Part of a small language model's weights.
Size: 12 layers, width 192.
MLP neurons of a small language model. Each row is named by its layer, matrix (down: output weights) and neuron, and shows model dimensions 16-143. Each number is 128 + 32 x the weight over its row's rms, rounded and kept within 0 to 255. Numbers have three digits each.
A block is one neuron, or neurons of one layer that tend to fire together. After each block is what it responds to, as a language model described it from the Wikipedia text at the highest values.

L5.down382:126120123147155109111125115153138168211201099156090119104125139112118157130177094158128092111132043115072098165138087158121165097150133139095102090095097169165125158189153116157125192140111144111125133191106145132162132184137114125144083112101195151117171097132054126129120110160109107074125091119156099159130141135176102161053109112099162102141131088113144127048149063122139108143193
Late table column separators

L5.down253:143123159133093138130074150133123129138161099205186114112128151157066080105080127137055152160133136090098071111190124126060169088175122111128081189141147166120130191083162130116108137115155141076139163154129136129133111129136134202120162093122093194071086111118078156138172171117080136127109091139163103148124118129179138159185126104201079165113145123148114093151142137165149135169125
Biographical "born"

L9.down248:116118165095119075150162097067137164113090145135132120144135126146088121137125102140132126069121050172065153113123159175160085107049154150082119146093123107108068097086158164118089101087107161148119098139148036156173114151127175113180142122124146106115072175133108161151174143176122132112138145109131133139173214122156147105113125133162132098165124172182163146133154176099138101127153
L9.down358:197073119153056149175124139211116131168109155136110122143066137158077109118155127098178127078150100143153183108108141134156107192132097101157100198137068114157090122103149126153166105098114090112154100105154121112105134118153127043153100095166120173056121061154178147152129129179145193098140144157138144161103134110151116109128136139112164137098120181142105195189131063149094117090153
L9.down375:115179163157171136123122114131186174214139133187154131097114174149166187080113076119124123106122082072166153064097102113104101141122078128081086147086113188127131128112110063141078124109074147112109164164064161175132139088148114119113177081148108134169153114116148118138073143150126139161110154134154119134175154109133098109152140175173168150120097093088124131144176149112131152085146
L9.down385:091212140112152142164192159130044113173142169142136127190166120129112153103132134144160120184172151051104151119119187108119129055095155062113092089124116110128108118131169100126163144134130105126122077154157082094157097110136155083142163094141164119108102114092173171109174146129101188127079144157143130145118133138201124129104148143135198125114087156168114151130126134108136176085148
L9.down413:146084170089122145155112167172092153143123084128129148122111136113109106147204100114119126160196150057126106095085155127107111174130121125124151133194171118182162059144196122069170116109130114105145128122097158146106090111128132142113073118165117162142117147124142092149172027128139101053159082130105121121176121184136078148171137075143138086097105173108095116133107065127136189097136
L9.down431:116127126179146091132098125065175141140100099142148135107116108099179184099135161113182147097092167119153125112121127115106079175141142136160128124138197141148123141154112137097113092105117129182119139123116097155048155137096142106087094150095107148178078076107133119113126148114188131139149169126128195119115176156107114141105103172169080186098082170134101112096087097115129167144160
L9.down652:060104133174119124058114127147119125083099075127157114159140116077058036131127095113146154125164150107175153147136107109071215114065103147206187123131149128171138099095047104134119097142160126086094185141099137130193167129085153138103122117109153188126153083228146105151078101155060105136149138156073140149181109090133096136156128120126110157119141133148138108132134144116087153144151
L9.down702:122108100184170111140089168142144125160142128159172131122091135044128098069105103121104155164159108143148149098136099132102076138126154080161080126120113119109214111133153148095090166152175065163137117136062165071107086088057128068140114146113108175134129197138100104185150126115075146173096101165139136186158112126121109107145095154121148100179150168164148153118091133084132202142155
Table row-ending pipe

L3.down5:159120156099159173137163113085132136123120158064151149186103130088132104107109142124137119172123103176126133085132062041094099141131142123162158117149097137109128125115108129152114168149095078112124124171121170135082106116127124087157124142188096155145134186123143126132085154146146107143145105093116096148092160079150166169152038083093082138161132065144119121117099135138091082148132
L3.down109:198096163141127121197090147176092089133126098138138169103109082108153130119116147108111122076173057106135120086187115130103154156098181149120148096118125121150143151143062134105205116150110186128171106122154100054203162112119146113044148118120107121158103115168137178127162123131127158154094109140120114086151143129130140118143098132127093141150107086164148088179164191127133135106106
L3.down186:158155135120129120136126111183141137094084094072071121125048088114159165131134086184120178135123101066105156134125156161183151102167135119153149228067140140117125131106111141135172099196158140085186143161108152103165061158159055136129124102109101102098137112127141136097132093161112155129146150106090070097154121084194111166121107139108150094155194066106108101095110096062098170143154
L3.down252:059161161068120096172094117136118186150100113080158130135106160152109149074137126118087104129125197108132075169121137161134127099151136147141131148157146126095084098112132140217078169094158125152115098129118088166119117139138081164161127115121130121181141106111158125105124133119092131176137094125210049183123131107168134151067147098117055179102125076142182126134086171104153115125120
L3.down533:140132187064071143105129142154122123176116098122173167122106123125101127114167105198129102092166104160120152090102137127108131121145151093190155062165146157124149162129116149165118076097179146181156132063100135117144090110192119123125122159117097180129085163087147116134139177094103113138075157089163135117140131154072121146169102112132116121134090084199105138125131130180104079094131
L3.down574:153116081076094162175101125129110085149096138139099134109150117083167155128111143103069109087178076126131147089128097102110141102167151120145138107151123135103055080100126180177110212155152172153148099107097147122149129134101164152111130078133077146082147155102156146150147093137082146165115096127164127088096126039126189116133100142116174138166096138142158164130163099128138100138149
L3.down611:088129103111101102164151123145061117110127127065153110102134123142136149163144147117090120115141120113090122105143120163130155089094183099138108104136153139177078076045153088101146159119187142134147136132118170056116118115150134207066163129138122132171130078106104114094117168073098138137052146139143117104113059156097135168165137047160144104107132109149165149143164123167141132140122
L3.down766:121144071180192095161131131121148065148118085153116087169163168128093128126214135142163175134108065164137126145111095074155166149104165094131100139110113191151146145148111141140141128081110109066090166088092131104188105131176165163114100187096136083100084176108146120158147129118124105121142175138108100103119083146082137150088139169093160096102093136076109172129120113121124146112151
Table cell separators

L3.down147:112152123107182108141139233107136121087155104142111073090126117130121071096105142118166141157145163125200115150153114068130168137118155137080128090174133112163193178153189166078124133127114137150109117116128056116117102136151141148078111143151056127167101096145157091141179172152100087149102140135170135169161086129140147143124135110117080085039180123171113126138148138100116139085154
L3.down231:115130124191178168162140144140153129131145114153096154138148082105152166174148127130134148123075105128122129119100119088204123115045107166128117166111181100152101157101144104117105097158192116148042139083179143124096121100186099121106141133145089161075142123128117174145129140168195122068114108119169118120127119113135126104092145114142073139120123135162111146105111142084158137152111
L3.down319:107191139117080188119119097098133164153124202121129117130119172082140179127143152133069151086081137201137127132154130156077126122179147135141184096142139100128115138112089165100118148156194079136135068058123146171187090115101129059078126140131106166130118165102129147145135155138097147191171089099138101158089162082136191108136140080137176130094118091113139156117079102133152140130135
L3.down451:113134184139185194102150124190116111205158144092139161122165079086123168125172135121102178144115154155092135073107120077092077148135108138100121106123137129134136162120083110126123200151062147121170086086132166121081170130110125076084134165107139100157115089105181148117168152147122117091080216145148127098110112097093166146147157102148147082115150122131093098053143112170141114083156
L3.down487:094079173138103100107132171123144117140102141173132132089153083061139120069098134145109092152117077188097096119107121179148128164132069142082101163162100178167109075077108190098161114163121140136110182107111149131166130075099121163105100121167086156144117094147132130149156166131122137111099064100159137101119084080112196082143139124150156136099157115130145163102189083093212134110121
L3.down582:103130159091126130125138113080052141165102140154121172157136096110132134151092140162103147163176134107098069167140172100119182157116172129122083100154109117149103111119105181134127148224098100144082113096104139107144107154110098134139180079123145174083123160184108101122118172112156156162115110141197179129111156177126071111134158151137109145030129073098151078129092103183088121184093
L3.down644:132099119158108179119117095150076137144172175118136075118129085195136104119117174208104125125135121114096130105076171134177113068127103154110101142087132113132165145101101093158170160088170077184092148102115137142090160108154065140148121135079102152111101064160122175141121146132118160218150140111109136169118161153200087185150170186128127137109126116100173117169099145188129161115095
L3.down668:109157075131119124130129112172061131144197106110163099064140117141141087116113141135119176172115157101163151091112146166104099142136142152132174116132140113144154147074163101096150180109147136129165133119113135118106173122130151163044067114086049170130152113113114185147148101177123074101130118085210170129164076095174129103175147113144105159100151167106111174194126133177144183158162
Birth and life-event words